config.toml
num_hidden_layers = 9
hidden_size = 256
num_attention_heads = 4
num_key_value_heads = 1
head_dim = 64
intermediate_size = 704
vocab_size = 8192
hidden_act = "swiglu"
norm = "rmsnorm"
norm_place = "pre"
norm_eps = 1e-06
positions = "rope"
rope_theta = 4210.0
rope_fraction = 1.0
qk_norm = false
attn_scale = 0.125
bias = "none"
tie_word_embeddings = true
parallel_block = false
init = "normal"
init_std_qkv = 0.0264
init_std_o = 0.0
init_std_up = 0.0264
init_std_down = 0.0
optimizer = "adamw"
learning_rate = 0.00122
beta1 = 0.9
beta2 = 0.95
weight_decay = 0.087
lr_head = 0.00581
max_grad_norm = 1.0
warmup_steps = 332
schedule = "wsd"
decay_fraction = 1.0
decay_shape = "linear"
final_lr_fraction = 0.1
batch_tokens = 16384
max_seq_len = 1024
doc_mask = true
train_tokens = 202100000
max_steps = 12336
dataset = "wikipedia_en"
MLP neurons of a small language model. Each row is named by its layer, matrix (down: output weights) and neuron, and shows model dimensions 48-111. Each number is 200 + 30 x the weight over its row's rms, rounded and kept within 0 to 999. A neuron's up and down rows have the sign that makes its largest values positive.
A block is one neuron, or neurons of one layer that tend to fire together. After each block is what it responds to, as a language model described it from the Wikipedia text at the highest values.

L3.down423,194,195,174,189,248,208,179,211,193,196,225,228,161,170,177,166,194,222,317,190,241,157,187,225,155,148,235,187,247,220,267,228,201,199,182,187,110,186,234,239,198,141,159,166,184,241,199,245,228,221,229,205,190,173,199,176,188,168,192,230,224,261,205,206
L3.down678,178,172,215,150,226,227,188,201,190,207,164,182,279,225,194,185,207,219,121,204,192,177,228,228,172,202,221,263,208,204,175,215,217,241,158,204,212,192,221,235,169,220,191,146,214,214,224,211,189,228,127,232,223,159,258,162,257,153,171,180,205,262,148,160
The first line break after a paragraph's closing period in Wikipedia prose, usually before a blank line and a new paragraph or "==" section heading; rarely, word-start pieces like "ex" in except and excavated.

L4.down65,228,202,217,217,185,197,235,193,237,153,116,195,120,232,206,179,140,227,254,187,229,200,152,208,212,216,201,239,137,151,195,186,188,208,195,222,204,253,224,221,228,185,169,208,240,193,166,204,155,174,212,228,194,147,272,167,157,168,159,189,193,162,168,240
L4.down134,176,204,179,221,237,215,156,141,180,167,205,177,267,234,201,217,193,240,217,161,204,213,180,204,177,215,223,158,145,184,175,190,190,273,190,206,164,229,160,196,213,235,209,169,204,258,199,202,194,243,184,170,220,199,226,178,189,260,199,231,190,165,166,147
L4.down253,207,189,187,202,196,212,202,187,232,260,203,222,0,160,203,207,192,220,200,225,172,184,203,174,252,204,222,216,225,226,225,177,218,177,215,218,198,205,235,220,200,236,217,219,230,223,235,233,227,211,188,182,195,139,186,232,239,245,233,203,199,192,256,157
L4.down256,147,220,185,189,249,235,209,185,220,140,182,219,226,228,178,191,201,155,187,202,193,176,268,203,255,258,182,163,226,209,193,97,213,233,248,190,133,192,210,147,231,173,204,184,203,220,242,123,226,200,213,202,198,203,232,170,214,184,188,213,246,144,166,185
Word-start capitalized "Dr" (Doctor, Drive, Drug, Drury), plus mid-word consonant pieces like r, g, d in rare names (Irfanaluthfi, Obregón).

L5.down141,179,204,184,235,193,193,170,169,211,191,208,202,254,184,206,200,203,197,192,177,180,191,189,231,206,197,227,217,208,196,225,177,210,215,226,197,162,203,181,219,181,228,130,234,186,154,224,177,274,195,203,206,172,209,215,220,197,210,178,197,214,202,232,201
L5.down220,230,221,195,171,174,208,264,192,248,165,214,174,97,192,222,195,135,164,263,203,199,215,154,201,219,240,216,227,185,191,193,155,218,205,205,191,227,214,184,208,195,248,226,207,176,211,278,193,229,196,174,192,152,239,243,203,223,217,146,186,217,182,197,187
L5.down284,259,204,208,205,198,199,220,176,187,205,209,201,176,225,220,152,172,196,208,178,236,251,188,195,180,193,209,194,190,144,193,152,181,209,243,244,220,207,230,177,261,204,133,188,196,200,209,194,187,188,165,184,184,209,196,199,248,194,170,193,170,196,214,199
L5.down455,258,170,185,221,209,196,230,177,236,231,234,170,177,246,179,188,203,224,249,198,206,257,170,208,220,179,165,250,167,198,205,147,174,207,192,185,254,209,197,216,171,194,190,251,201,236,195,228,250,175,196,133,202,208,230,148,234,171,181,191,135,226,265,239
L5.down488,191,190,189,256,170,174,162,227,168,210,246,190,274,161,192,154,179,175,173,209,241,134,201,195,166,196,227,233,225,161,225,186,194,183,174,243,211,159,221,238,187,234,171,175,174,218,210,194,197,178,144,208,232,162,206,198,200,194,208,178,196,188,212,195
L5.down611,242,175,167,219,179,184,190,182,243,163,144,189,182,203,178,164,218,209,235,160,250,169,200,226,164,241,194,207,194,118,186,166,217,171,203,209,143,241,187,241,180,160,237,221,200,200,282,232,241,158,206,244,168,213,208,204,184,204,205,149,243,161,201,192
L5.down668,151,202,250,256,182,196,234,174,211,181,235,263,219,182,150,239,174,215,200,245,186,238,207,158,220,200,253,187,219,153,190,174,220,203,228,190,255,181,230,185,226,258,179,208,202,200,240,144,203,178,210,181,175,162,186,246,176,186,145,150,144,203,199,219
L5.down700,246,217,194,233,195,214,226,215,203,202,241,204,128,207,240,206,115,186,217,225,249,222,183,259,249,204,197,214,230,270,173,193,200,217,224,214,187,220,235,189,200,151,211,247,171,212,231,141,174,140,175,233,155,208,221,207,130,172,231,240,216,187,203,207
The space between a modifier noun and its head noun, e.g. memory usage, food sales, yellow card, hip hop, or before a number (Night 1).

L4.down240,229,278,182,200,144,203,209,231,216,261,200,180,156,173,197,196,189,218,225,166,195,222,198,177,203,160,188,218,187,221,205,201,194,225,167,197,288,196,199,202,208,153,234,179,177,186,203,205,262,275,238,208,193,175,234,238,191,216,194,178,161,173,223,181
L4.down263,241,260,203,183,188,213,171,239,215,176,206,187,165,162,235,212,226,188,238,180,201,210,238,199,193,175,215,209,174,210,251,183,229,189,165,195,208,201,205,225,161,145,255,229,161,198,280,221,253,241,229,228,181,201,201,242,193,171,167,216,172,197,194,183
L4.down315,193,218,199,217,208,224,221,221,226,196,203,149,178,147,188,172,166,184,299,192,175,221,197,190,246,177,217,201,195,216,250,219,185,179,166,165,170,232,237,187,178,160,262,195,200,213,271,159,232,245,216,187,233,234,167,189,191,195,146,205,123,160,223,186
L4.down574,198,174,126,229,200,196,171,177,194,215,222,248,188,192,171,185,186,226,143,198,159,224,195,233,200,153,194,231,209,220,170,174,186,212,151,181,248,228,232,249,169,156,240,216,160,249,287,193,180,233,185,227,249,128,208,230,200,191,134,150,210,218,180,155
Ordinal suffixes after digits (2nd, 3rd, 18th) and position words like second, first, left, right, next, Grand, mostly in tables of places, rounds and centuries.

L3.down334,193,157,176,232,172,237,242,186,192,191,228,208,98,246,226,217,163,207,181,182,133,247,153,218,196,162,213,175,185,240,234,193,157,180,225,222,254,237,200,220,169,171,236,232,150,204,184,253,180,170,213,208,206,225,258,204,214,214,216,183,193,220,230,194
L3.down642,208,168,209,219,140,229,222,179,229,179,217,232,242,287,210,200,183,240,206,213,189,198,143,239,201,202,246,231,183,216,230,121,193,210,218,193,153,161,224,215,189,166,265,230,206,291,186,220,246,186,130,217,230,195,214,204,232,182,180,183,168,215,210,171
Tokens just before a value in list- or table-like entries, such as colons after team or year labels, "as" in cast lists, "density" in census text.